config.yaml
n_layer: 11
vocab_size: 1579
norm: "layernorm"
qk_norm: true
bias: "none"
tie_embeddings: false
parallel_block: false
init_std_qkv: 0.0451
lr: 0.0114
lr_mult_down: 3.0
lr_head: 0.0426
grad_clip: 0.5
warmup_steps: 0
final_lr_fraction: 0.0
train_tokens: 514900000
MLP neurons of a small language model. Each row is named by its layer, matrix (up: input weights) and neuron, and shows model dimensions 48-239. Each number is 128 + 32 x the weight over its row's rms, rounded and kept within 0 to 255. Numbers have three digits each.
After each neuron's rows, "fires on" lists the tokens most often at its 100 highest values on Wikipedia text that the model never trained on.

L5.up353:104167116086173115137118100136116218153138115110142136157157137095117099147132142135165097127117128150089074094120101110143161147150104174121108165159127181094141118132150110133138106095193146104082080114095150133117178057175196148152184109144135156195090126184114115167151125109175082132112147082163147162122128179120164135104162189144138138148159103156158179121104131133064145141146122136066123157122075096094115163106158123119179139110079116064142172087163119097125200108208133145080092160124095104124208170173072132152101145115107073136145126070126119113161178148105112147
fires on: ":", " |", ".", "m"

L8.up563:103144130148140123165111100094063118134106122154140159156187117121167173152089088120132171099135180152116157101082171183147119125149120186164161150118112110169154134099097123103118147100128053177055114133119162155129096138135162172133162080140109110142136139100155109161114105066165054174160180098150137130088116183094214145144134106111101151181140152131127151152126125105159107153121060080113093095169138145121106128053131146145091151140098138054159152177125155144106119143181139168185146146190120084133103130083141191068143120131161166162133139098176107116083078119129118149
fires on: " count", "ust", "ist", " desc", "mer", " ret"

L5.up427:120128135113116124124156116083126135076156150134158107104146142169174123143165109087120077085124155105094152115171102162119147155105189084116122079093185158088115236111119103081179137065171141123104124139093164159117174130116089163137129120147090188082113112147139170121160132146098132203102142135138148105134086131177188123144105093130055047097133146157146191137150136144170115072135140124142123096147108160083144139124139170166116132121109068128109154110133150084143108203162141098161149094123161165153181113159152193130111158096119145127182139101156106073114130116069140209
fires on: " |", "s", "y", "is", "m"

L3.up239:047104104117096175187108115123092117086069102093095131140130081112128094121143086135185168151137092188141087132124101109163132140117147121116171105087125073130106122117107148127141079159140112112168169133118142162100190129193119119162150170155126056150132180147101120136121076188137167171107173182096157149120140163111082070116110143132174188078143096116070146181138151143118134167128140119073126118160126147125138115114099169166115193076124149107200191102126030104127121089130111172127151126076145070148106083122095094088104094108163061170083095144137183110113080175093136115
fires on: "en", "r", "ri", "re", "s"

L5.up864:110151149142124145105098148121165089168144142134151153122139130127106116102158134121144105094066092181140101111143133233119189115121133174111088066096101177145072151092138137155200106104075113098102119109141113134141129157177124124160163170126137057161087115105176170100116130094095108097085172076121145157091192157083133121185120102064105142091092150148099070194153162063132155196132174120112138134182165076123084129118062101146165089110094135144161146156045148147167147090146082113131170096143126128150142103120119119109066144173108109080135136151188157105160081068147138149
fires on: " and", ",", " or"

L8.up249:137097155112148172160130126166134164174120055129114116177124132107128102125126091126190097038126122069141060168147168129119104101115104105096122123140160142167152127157091112151133115083107120220181139122132129087167155109133088151131161070090120109140080178152164086116137140090083101173154153129150195145152132115162090094087109094116120124087125184130097161133186095071113109131136143123094117098167105124089092163095168108113125111087141134086106150094171191117070117133103118134088071143076172147200147128155110107111162138114111122169163127101188134202156114142113123130
fires on: "un", " un", " a", "re", " A", "ire"

L3.up467:083175141095145131074142124135128115156134079201142075104111171125123145110144148154128197104144087208129075154155153136134129106101077127215150147131143147168078089107117109149095092175190134086089139147144182131106068143169157105157113127118117120118089106118093096112123131110114171111080130124109145190149118157134132126105130160166146107188194111166172174141131161088098115167093101121066171110098142141132095142125092135091106084104143151121212158108155089215171094109134093137176156162150185149119083158116144098186138100127162106128110101184129106143091123124081124115
fires on: " and", ",", "ife", " or", "ent", "ant"

L5.up101:186065094118120169110141111146093110169099074081102124092144112154168169111102154100155189074100132093064095061145102143212108130120193144158083146186100133142102099138123156151094118082172134109093124140121139130112152100177114147084110112100161130106135138145175193075138123120152118203179158114179165061118123134114090118148153185110089076099132138095139137121090136141086129084076126154087117073179148144098121144144126106136100114118126102113134093111135149162150151216119154107140085135139104146151089149196126146152084174155106122112105123093120113213132165108181135114
fires on: "r", "ph", "re", "p", "m", "yn"

L5.up771:072177127108070110112078075130110147173138155069165106158113153188144109134076113124129085128110088143117149090098155130119140104065096169135096075127166177112108197166163072088135102105105120117176117195114101119171134165133080089078165105129086091129099159142175122177147121176116093122099122112117194067115165088025090123126090083161136134137127115176129150130086110121105139212104114105133122125109119151126130166109132110143133131095152131145131115095104124101152092172128098149122174134132111133092120131095115078171173121089162130226113101164110189110193183101155163162
fires on: " |", ":", "-", "|", "rom"

L8.up492:097197117140153138153106083100108114127118108154110109115143116085167183139169080143163158135121149141120099083197127127134151123078190208153127119109067124217152203091119135158162139161097097131107091138068128151104130144205193121117180090068164161155147104115126148119121091180213126117137179124119158123128094078077170167098075180140079161154145139122124178144134082132122092133101099105110117104139066077119125089136116092099098097158121085102119179121078140045135138101105130175099138111082108118116121199156149087122210134127116112144154149122166136112165151132134175164
fires on: " N", "ist", "ed", " count", "old"

L8.up533:173183143070167152154126132098117062131041179131105066130089115139151161148142117063113119103119149115119154148145092122196190075149175104137146086124127137102124114178114163096122122093152143114122151135115155117119120110098185083154187165114142115180162074182187111178141108094089161163107139149132125137152173086083121123193138113032124148095151145144131141166139137165082134061126135108131170066133086201182112160093136122119103109111152061129061138149155082133164092150149136149149129181131141137136129116132160126093151183105090126104102168138140125072114160183153137174
fires on: " O", "A", " (", "in"

L8.up526:124175166119099156102083047109095161151166134153102115090066168152148081123131095066124133127096104167145078118136178137108152080136086132155125076112178122115101118122198107110083112159070174125117092122111140129130139102161055165141162138190163140106092155131190114097133166111190143145066081122195126099086140135104106091135109088098121118083173163092153194090124067141179124146131148118127159114164137124106123079142152107186176153143083088119131132090108088077134147176126088190148092172152117134115077146181097124130135115128113127143113124098087118114142098128158083126
fires on: " |", "-", ":"

L6.up959:137091191138104170122136156102123075160141181115161179122085148102164154160134109093124150112182131128144093154115162038168114081127105157157079118133182130049067142145100116156135136093192172124138123116137189106131136106059115245107158116124128100116090168150183111120205136077075104148116151109187093119128109071127095151164125120097150096135122116116134172138167130147146122129124130106144136094112148164093117082141171154120128146180095130134113131101139143127141113154152122142161141126164146071134119108127173185141044137122124124099091159134089156112078143112104140163
fires on: "20"

L6.up647:092089125146116119105185157088111063120128099146109154125127160080171111107104119119092095141127121130167145169064120113144157140146139104124136052122172083122173161093146176132142132124166079138085081099130098077179166169107133137129112073168090071140156124102172117077184150106060149123094119127214112120132100092132080148212135128144100104144173061149117152112120136120091128145178133164075162131104112143071125114152200125104093132159110160148170113071176156183104095142162143119145112121133089082136119076037125124169149110142139161161073115136092119136130128119112148152
fires on: " ", "20", "19"

L6.up139:080145099124148068129143108149123108135196131120129120052138152166100086068172113112144157159108161131134133106126147207106099119162160167123159150156175147155109148089145095089118124100134109122101183127118076148110109216140120179141142075063134117188145134127137117063085168138112114165060133142058160151088158103118195075104178116123091114158069143196165136077100124171139181129119138107151150103079083104082149179157137140131176139108124128158061134108156184173125122151063114077086166177089179099151190143145094180080090140141155151138151153171127120099174151152105149140
fires on: "i", "m", "p", "ow", "j", "w"

L6.up129:116099122116148078103133086180108069148126077104113137143159151166149165097157096087165181058127089116131142182185156107144099133172148171115155141156171068113125126184121104122122121156119083129139122088154073124170122121140099176091134152089115090094121111112165136088097145076120077140139142129129121139086151089154158069095143162165136111116161143138133129125144162089161105172119220106102164148165140178166136157139126088153127099105066124141099127136123099131094102079095207171079145123118095124132138136108125130151134100135134135103127106124192183139169172104089121142
fires on: " un", " Un", "n", "un"

L5.up972:182134103138156125143165116132146114103083102114156097128120139165090086115052138093131154121086145165072126054180114134199132127133149148164158132086128161079118111098114133185137172105063158119121148153108055146182144111163149136132080068173171133133101092152155153107138076160202134175096078143141134144089130117065138055163122086117127085153052107088092104192203150185146147145074151151142141181126139131104117137093115139172169102144133142149151150134154111163118086158160112135109100097161168122096095130108128179137141111109180134195108094084111176105149185144091122185
fires on: "ed", "ing", "at", "and", "en", " follow"

L6.up147:126009146155185059113185154105128152165100101122147118115126125139149149090098148099108150147131138171115172123095091149066173109107109167117086137128086098085116092134161102111184059150129135063073128124130142128046111096154137162137131143122149081095113145117134157166134191126124128112130111112126144087124095091118091090129080095126116117121134171201095121121125104110107072101113152105138151146153103172098065142124124139061118131184147167133153195170085135130157078113124111150158140133159127137123106156168132143135177118182169109079115118103086127150126157125207099128
fires on: "ter", "ly", "per", "or", "as"

L5.up528:078212101132139200156143111092186048116169155147137115161087172160145134142144114147169166106140132203115055135120102117104045139160184195116050108120015129157120107163085174109161139131119151134090139119166182112113126110155145157156057127162089101112134085120115039075143133112135130145149137116090112091083090127128124159179158121116166102116139124112114156140154169091142142150159109103130145090152197132130136104081089127162119129154151114159116142094167098169118157157131151160126140132094133143082181167140096105141118156097094172137092115131114165150171130085106142142
fires on: " and", " &", " or", " =", ";", ":"

L5.up521:062167213163151184136118122069153120100147149098119187143181102124166110074145103157134109166151085105159087121194079076178083134132129156112103109179104094062089155152115133099219108131114175167141095124076117136120083117127099136089142166130135072114116188063153161137153087099111163167142150125090104137181128067146124115121177109129177119152146098114133165156136122136087148110183165112076111089151158160071099105156147124119102113094134148113145157157132100093073110160192130195125141114139112089118152127125136159135116085137134143102089164143098176137100122135129170096
fires on: "20", "ly", "y", " World", "A"

L6.up116:115095110113143150130172068224106154118063129098108087119078160107123158154108146069206114143131155123137139122120195109073095139093056136119117171178091079203107119078142127159133082082149097118119145093090158177173129128148125110105097113100126099132136180045111111088114115193112099136201113182158156095104156175181149096105123131132153105150099141111126132166164147188114138116129158095106111119144120090144094087073106104118160161069101182130154183048067107109136126054155140152122179145109145158162138131172115070099089153127163089132135082117134135145177136176144165113
fires on: " has", "es", "t", "s", "r", "ers"

L3.up662:164111130076119157178110097160125186138089155106129130126147146186114071179134105088111101126125160114110115077165154149142103049156134093118096144193120114193159147110149112130090153095090142074105142111172127141136080076125145125122180112149146058124207125104130096126105097159174125092131132108098112141079152080117110137117157175171178192093036143135116161121139106054089119144188107111154117087089137147155106165108134108098079147142140087136128175079090111111112143121089073125153149128180151121114142080149056174115158199130121125116122149165150093108181152131153112173
fires on: "es", "om", "al", "in", " O", "ind"

L5.up610:168110146104098181132101168155153118143088058124206122103139129085105166109159156173115130091105122126157160111220145159101130048117161186125073138163100108110107126135080130162145175047088124130140128131164105114143092108129084140118065089130154147119154170133171150118150101084070121133109114141121121106145153112145131187092169085144160149096072121091134153155145123177104158175100132136181146192107157085096090080104115064111149072095140115135159148120162185069127192114108173160105135138175152122147068107151163164113110170112180146076134114099174124179140129156160116155
fires on: " art", "t", "aint", "pt", "ject", "ult"

L6.up756:100154110151145099151115215098094157132091141156141139175130145126133142135099122090104121081138127132148089080119145158141116135118164153169064123143165110134080079162053142132120083136121135128107135199134122127120127109134117108101139138144173143185122163145101073128189152110157162095099126152105108160173115046138129098181177146096102139135083117143119130172115125151096147133129125125161181115082080075132100086118108131062092145119126171126136146094162168064139189190157109165103170149100077181121149146146150116135158178146170127120096080082137146138167133223159112164
fires on: "\n", ")\n"

L6.up409:067120124092103108168077099092112117114118154115146131134166184137103145156124167139125176140092111065119099119204174107109092119173121134138083123157142126185139112154117109117162118180108087145089136127187168136129097131161183128096168130179144182178038173205097103147172111109118104070080137112133149185134071125115148173155101120074078167145178144073120141200119184087119178170129185136080152132127108077171066120123115114132146088122100168089113143102160152108142101153156113126107123185101147123087113113165103083159131137113100085104146127136168104091073128092107074155
fires on: "-", ":"

L3.up121:062041068119159088105094126142137123128058128121120130153102106151152138158144106127165115137151113137154157199144126133130110160121146119097125098124111160127081148137137139142104065170107165127159093130159133139130172152126124145087157143157123116185087157047123230164120116107118086157126158097137128118065122117108139133141119139146112172105142136101144156169146084173170165175108136090122121147136037115147133130144084108138177088115201059191117100122119124183120060161117163119100117166163103125141125140141154180078117092106098094105111122098133125133137135206148160137
fires on: "ly", "d", "ic", "ey", "'", "n"

L5.up615:140114086135117104119209137120130137150104064062157090135102127186106074143124151103130148116161106162094065167158124150076088129141181138120075118141125159073145081109118131151138134131092136064096104165156149204081143093128147135184118126156120141198132171147129129138135150090149065131088070189152205178169163137191138161124117087147185152043105134160116123173175168089124114137109149053144160149113129127148138110099134161069074119121126116125122165105140116080148160095138139103089165138098141138109130134212143125100145164143154104081139134144152136143158097200143121174
fires on: "\n", ")\n"

L5.up736:121148154123082103146088130123106155157111131093129144108165169179174097172040101143078168167046141095096125097106151116106065147086096150165128185127180165090123134118192128146071121149107163111116177153110149201119117081182147117164161123154102123109094206147121091119109141096098087174087087123105179147152141134138112120085109106112129087177150117145160231165150126143093119106146121090061122132133088085135078086087131136120163100134099157109148112089116140089161161144126141176110116130156122152101105097164124112147116157186130127152134089101072161087091147094110138144
fires on: " |", ":", "-", " -"

L3.up375:124130128116164135080065131080165115147144145128188082109148121112143141134119129101138102085176127124162152133164170134078099152160134120139197097100136184152145115093134119086133138126187094113099101159107168125095112123121153183128104137158145156110133170074087133135160121063123182135174198118171157138159134068072095164136128129144099161164146144091150069111092171143148156092067197038143108122120088119108115121061129125063168111134186192124103109076152108186131104172120120205085107101155101119177083135131139193053131099142097096081128158082087162094117169194149160130
fires on: "ic", "s", "ice", "ican", "d", ")"

L3.up376:159185188071145111075105113126173135140068121108113127147121107141129142091142169139129103092169124098162100144250158113104117102151112165123131140175139081133136131131159150094161164094135124131127122113094106187177086094133125127189134135152140155120139158161068102077171086096118075141084094094141092184136147092138119168127088167112163147215143113115173073130193142100097082114121198117074116048125052134133071141167160085133091163150150106150156135159062163123100107111112064152073118108138119148105087126164129120169107095106079135157058153079108151143147136075072114132
fires on: " |\n\n", ".\n", ":", "=", ".\n\n"

L3.up151:118140113090096120112096152124159156135126096100126143076119182162145109140090131098137168078153101053190148108091185091047147155124100103123113118141128124115120080115094141124143162174156056187086180054114185164140152161160128111155162114174130149142123166132117130100165082043177166151127129100103160164131135148096123153117078194100099121187195137092140223142158126076111154168119163125075123095118158160119135138167083158115123101096148117104119152093185128169113107105112179150120093162109130107113104105149118190081133099140124114156146110101189126128136161104103079156
fires on: "-", "–"

L5.up735:145134153130181144127119129096092144159082126119150131113112133117172139092121123201124144044136092101144076108148131092146069101140130149186118085129113131134076131166128110152135178141095202089122096059143126053088174141120142139108140138112072203119131154103128108099079128140082140057129122140120140163151156110164148118117182120163099093105104105088128082156144167175141149137145099137124180143118107065129118139065094146097068093111196089150102136174168172132134189130150168154087112137108113170176160117102088135141157167166107173077081221094122154152077170156152146108
fires on: "c", "ult", "duct", "le", "ject"

L6.up381:104174092065145114097149099106136129141052198103159115120062187129107150128108101130137170137110160137163156141126174163133142106162117173146108182152152145202112136136127106187155086130109094130154106169138161162118101164113115190123129115110149144062108205152127136113138164118151147112131145081103166186113139129155177160111133101162122130062118173127091176099132120126184186100085165071127087092157093166118155098143118111193122116113104130143100110182128098154116168127164082158072151110079139092152119142065132124058153166135181106145109181105134129194080131127099137150
fires on: " Par", "ent", " met", "ar", "at"

L6.up484:149110174062116165119099137149118139205114108143119114147147137093175091155137164149127119123159115113145104189143206091097132175145136147120111071163148147174149107130071138137127089179138058136145137102188163182076099124172136078096121150134124103130127138138132120028114106112110070090130139092120217180160177144096121148095130125114095134111082086193126163063146117086117115110126131096115141032114140105110110187179186110161100117139165115141148190103092102142128093149153111119110126149140165128093052065154157158125100119089109135092126119154121118127155144126153160144
fires on: "-", " Mc", "–", ".", "ort", "ok"

L3.up742:140122171109135139139112134094157100049144164136142176115129174098153127131096078111077090130155109169106143096146098128142142121123149153145078182187103109093117220119142127106138111131156133089150100168129127146112162142136161148168134100105126126164154155160108085213133089078149148130140139132089135103172099160152105090131149075130113137169171119126124136140114147090139157114164159129093123116144126151076166168093136098108125113215146083160112130067179137117122121155145157103084148146134121114072087137134117109110083119170134162142189118128137079179143036083134141117
fires on: "K", "G", "+", " Q", "Q"

L5.up990:219121156098113147111146113116140084136061163116171130111063173159145157149144127085122101152044092057134129143157170117141095139141151126114077117112132173154159121118191139056108107115097095133138197145178157163080075106146165098108184129177134127086137209173229091150145108078114138132142139137141120138150191107146147155143137173118146140102068047105113137132128136096117108088119129142161136115129117165066154190129108099146123094135115038066094154126138115124129146094140139102142127101104146101149107109176136129114106157145081160136137158104115130082151115094207090185
fires on: " O", "A", "O"

L6.up185:089028154109119081119114129150096109118146166131100099181177128117136065072114119068110092088131099136110114081130102141157150113121107152110109116130155167104165120134131085098142150134136187181146169163138130151081217162053160153137113076081135119133145133096147119088137184082114090141119095174142115150131107091121180102141167138096189099139132134160140112146133149152135178117140135133118135093101131116093077116130164071120094107142116118174125206182158141072087152114079126148118151188114178126172141151117123218098191135135196150161124126133109089135075136151101125117
fires on: "w", " (", " p", "W", "m", " W"

L5.up546:121114144133144177113131094121181152112160126129150159122129186099071163131181137106144148135155077113159100155117142107092124154132130110152074065153153122133078144108137138088175181104235092154106161125086162116179093137092137113094124108152105121137117144118104061080128108056120096151119154085122110030109148077110171158121094099084133085171106154111147206086147095114125135126142138084138125138131099166085092173123183145132124162114178156132159180102096075074186158116172153115099135150157158079136044138153165165086097175098147148113134129160112127124098173094133112165
fires on: "20"

L5.up1002:127111130107118118103081107161132092098099142141127148130162139133143177121128121103149147121076093188154125075083139106107087122110176125136066142130112099167146126106134189128185159143138121136106119099149153109121073130190137117126127112121152122179118126115119125075111176149074138155153113134192145145177130123124114120150128105085131162159101100167155134079131112140122158115155164108137127051089141138087133118117102106085096108178162057123102134151177139096126155110084137127146162198192132149134156180157089165126149122137124105046071137138104154124142173148156113214
fires on: "t", "y", "th", "ax"

L6.up95:187145148087107156094184122102117172160111134098103126062081139159080098171098116126139184108171135150131107124115088140129174088093121165084071161154144135157140123074158140108102105155147169105112146030074195089142137096128120102117079095172086101137135098105174135160127131114125140138083148127103091181179122124190062154098125096142139109049105179116141132144140174104088118101143135155111093097171112104123155130161158100136118127069110156172083129082136140110141130150165187113109053137081155188146126151117142122086157133122173119094141211194127124108122180131100111134
fires on: "z", "g", "-", "op", "ff", " des"

L5.up621:070142080128160148131119146109183123077110093160106160102105170151137108153062183164132166091108081157164160034208159119101094148121118098108148066166179157125127157121109090168131137140141157148144066147137111104161195200137093150093078107099142094144119084084122145097131141110092143038150086155104146151141113095165126134137198149102142141122111097165139106113098124137120117134113138089135138132128102143110138054184100100086148104127141206100143084147075129121154142142149119119145102138139143199144160086077125139088125157139118081127154066117153147110151125122151198165
fires on: "le", "l", "f", "pe", "art", "s"

L3.up478:161199153147104046128112133214172025129143139155093131123105147160098183123140109127150140074145188129156108136121095120090116134124128160156086086127124142039118134139120103123145096163137166160105126134113123113151128125136133155096154137101089098124054159167117187117145145088082093186133123130091151154129168070151125068135128136138124091136087177150140090051112122104180087168163095141121121078099126178100172116183150130113050160079098049104109112128158172135120119115088161152108129107116128108150176140128174082149153095098085153143151150161087131175125136134134180132
fires on: " un", "un", "ast", "ow", "ul"

L6.up438:143101159119186161117132122119147142084085098137133146129173086194161196148079132128147137110137111125148080111177074125155117180153146159105071168096133103115110148110132162140060147135124138120118111069127103072113156104159119136113126149113123096146079105112129151147128111085114153222126065154138093086134075087184109098159098119124152126123157076108105143090125124143142143091112183116146168091175132120127110127131110134092136134097123098196097115139150129133193064177120139097046161164162112152096185175208075185117128110100094120112101103171163127137154091151140175116
fires on: "z", "y", "t", "its", "og", "az"

L5.up328:118161153118146161113131132114106181133075127111098162163182140165112123084076151125121135113088083096154127098143102137128130100156174145176112143155127118140132056158084109154176114136131161081067129110157114143137160180192097117102090079103171159146100148107174127105110153171082126173118171096140092138113148118111122126136124148140150114148094071109171104206177139121213165086149158161137115142150116070138107152080100140101142174137139135086122102152132142095130138173118094147178139130132165097166109138059084129116143137098097154122042123076146132164154129132104086140
fires on: "ed", "s", "amed", "ave", "en"

L6.up347:178144104079090110114124137151130114127116113077145123114085168189151128166121133092175139129161080097070099164143138114094173117149090181161133128184112125110151121120079131121129091161158099158126143114127149163104113129075129146167169177138110099174138204188164137086121087078124099145125128140114209125080168124113139121124129114096110129096153049083127129114162125162160186113133184155081082075132163157081137127088131060169146129119045083139083146081116108155146155130180127154112123139092180134093154115197177151107135110145101136075132163147129131151143137102085139185
fires on: "–", "/", "-", " and"

L6.up765:145102116117145096161139113124148122103093123210131127091144129155122075213118125127121087087127160136135144121121099160104103113083138102126140077119199136102149131156119190140121119132110105155112122101148114154177103211139145136183157140145083087120123057153129085142086071182112122186119172164127143092108116169133116138131109199151144088111131090078092139065174075135167136122126045128140156144169153172140120100158187138162143100102121095063160132105106134140117112107186160135109157119090183172184188079136214159060145168122142121163141114133139088135076106142115110096
fires on: "ol", "et", "en", "ru", "on", "cc"

L6.up304:120053125117130094137112167163099191108162101147129117151145109137094166122155092118121154133076151182127151107132125144064122103088097094162149172165113137095158128126106113102145052090121148109081145136197110085126144153135117148171090192140173123110135104131137094201106082103084121079111114075122156165149106124117129160151126139131175185136145132114089127118161131153139120115103135119119135081162173130115133154100144089085125178135122150129181157147088138179115115070118132183160100112134116087099133191101133160105188150185148127157099123141054038171157074181121070166
fires on: " man", "ter", "oman", "or", "n", "oy"

L5.up307:114118102137123134117110160141129112078123143111167146121053119175151144143062123101113105085087141107107115092149122111125138154120146106091091119144140080116160158064205157178164129162161112079179119122109111111148210175136163110140135171048104130171155116105080148156093110126150095086129105156177198109107135117161130074165144161173109139041084079095140101084134124079158164160185155094101112108140141117111104118158134131112196079193068108080191143099080114090144084101132156172137139148119140143130143109111105127100126172167059164103107123118115138162104166118106158169
fires on: "ic", "f", "th", "le", "h"

L3.up815:176127191147078138123110137164078104157106089128125105100137171123204092104029098158112159132123103157083129115166125147143162165144121157145096178157111141098116110100136064123119145166121106096135164150070172145162119155106129079095100139128173083152127140093131102166099164145106082178083137046119142127162148107208116137099137123153185110140088176033119096156139104153119101113139160110112125070122131061145154092084082161136169151102159119155142115104107128138146048143093123143127137165138116138144151183179155154141135163133150088139134192117083227141149092119138103097
fires on: "g", "id", "z", "land", "ast", "ce"

L8.up999:124162151164119129180107139149131055101113124085101110094156114118125114079121158108154125066161092157086121116134109139109167103127065189100184156148135183135145114114157153139097138133204101226162050148058132126137102147091083129150116136097084096154163162142126154071104173131148084120078061176132131150142127117164143208117115176189130159138124116134142093137168093071189111143146151218129125130063133178124120127123166069095129149167071140085159147111122141126125080134125087110066185123142145133082097078147151128128116124154104120129097080132157142129097178154117097127
fires on: "\n\n", " |\n\n", ")\n\n", "n", "ater", ".\n\n"

L3.up312:130123096121120121118101160161117085064063146116172118169083114119110203137102094108106187139142088098110145117111125156118104114191177185123120059156136129130096105128110071196143136107150203154198154139104106144117115197140065146154101148148149142159142161100089120123140093127131095157183149101099102114132107122135139172160180103146187116064081187091168159134148121141111163101166123126106169118178149082140132159073135100100092140083085140128110175157125152081107139106137139173079154177138169120122135125101137162095155150140182073097104150110103032150116132157148088086
fires on: "ar", "ap", " cap", "at", "is", "i"

L6.up508:117136091134086140082149132161158136144115119128158127073058121170155092100184156109116149135143157203108106164100143161122166116193103174135043110105080135167122144097128148113141157106156092103087134145149163117101163143190127177134108187168121148176159140144077047156156130105104138168085049111181161138157114111108133140119138168105149109129144065101104148086144080102140156152180192168077128127152109131097117166116104186202165158112158154185138125103157110139076098086093122164122187100112171123122127074059146108178067121186143119107055066133091112139161131189155119165
fires on: " and", "ch", " or", ",", " as"

L8.up555:106152142095107117062141155101125103130112141131159109098145155077200079120081089158124119155116166107092131093113125137138154148125074148117136184173180166114161113146172162120089049090125139186153121164128156152143077100124145131133167118152086088159148158111129111184100114124126129143135126173128109134205149088105085093126121144109144075177171136144191090154124159145161088141148171128047071158144139097124157112143142152122121075137149140144148124080139120115182119090104153113104130127113082154058088076207139141170094129156156168118052133089111102075117184067094137149
fires on: " |", "-", "|"

L3.up947:114140149127148165093102201170140118149086057150134131148076125115163147090164169183191180040111078144088089146089127091130108144149156138117106169139194117162078127152097142165123106180053131166103124105156127157152167155164115139089131107096096081098166122100160097113095169103112110079119145129124135128168123099073113072107203106050136054098113156075119102136134175106072123154104064125125081116157128125164092098161163139112144142143144100183087097128158113165153135163138120129146086091136181167120121159152149111135182204127089098129138160144134127175137113137163172132
fires on: "f", "ph", "or", "yn", " or", "erg"

L8.up357:157104120134180092149136156142155135139079152179193110139127112175147119129123139128131080125123098106082129104127152185154059121043118130115129075139110142151102175139106107108178109143141135148091114109135176170096097135127139095128121152121094155064126165173137127147128107095140075144156198114164120134122095099129192100113048133171150088075138202106162084152164142159086164110130118152134071166148114124140112151137147086121140164186121123189121155111093145094108084157140119106138054089086121152151124163122145137157110102120127180091110144068118109151153161175139180144
fires on: "is", "il", "s", " Mar", "as", "ar"

L8.up648:199163186105119069097157183135127111133073151108135116094097118047109143128148144115181138090173114142151135081089153129117149146107140150154145155133162090147218126125071113148133114104115170126118108119165205104110150133151111116093154095105124186094168138105090163126107125132138150190091087113095104190174083088131161165120134131092079181117142119156166070114144121147159103128121103152149075081154181125181152142111128130123082130071122145106121102181136119131164114140154100077041152109129201180110149055122121147117142119186118185167141155166169111108141124090125163167
fires on: "o", " not", "ut", "as", "an", "ou"

L3.up928:138157123229149049135165161142100142054134127108178174106111203168103145126109149140055087152095144134048110094164164127139146153142164146136163172151158118144112170150157092142155086097100114075128120163142143122156149145125144042146161132072137062100174111126107120117072118142132131116127097113173120165117073098133129107142129139093109103156117123077088127120195113137078134139116179092114196107147144123163035172127138075124155073125160151152133077116097146129100111130148111176184159106140132164159121097137125123149161106142154167104078153072130132148166147138088070143
fires on: "and", "y", "ist", "ty", "ri", "ed"

L5.up708:104127139115129157142093162120179089126139138143149098131159076143136131111149187087147129128195161082173155149111105073087094124086180107102181091143132049149098109082059181105131125098135134171125160116137121106124112135196118135134147080099072101146137182121151169136109120129088154147174122143157117088140160073130111095069084147124171120127068170146146105073169157112145088112203185125153186142151094100096135101093117151116087113114119108039188143151051099097137090143128116102153130166132136157128178172172104163070157119147117116146067126159154145116183162099138149151
fires on: "ans", "ect", "t", "ag", "ings"

L6.up979:107084141129104166168114095138120168139147115138139101132078145149120139127207123150163175148095115159155064115131131179110210133182103182100074096146090120149086115093108109140124108132123118110091110110124152160096130162142155181152167130122095147118096111104078075044123138076166121149075149093123108177152121134126129109083086126076186051110175181131100154152110146087118162121158117101101159115159162082138118195116063103181157134129154107136111142123111103126157064131165112149162131128083195156099121091112152145122112158100101111077091160081129118124128154108104116148
fires on: ",", " and", "/", "-", "st", " or"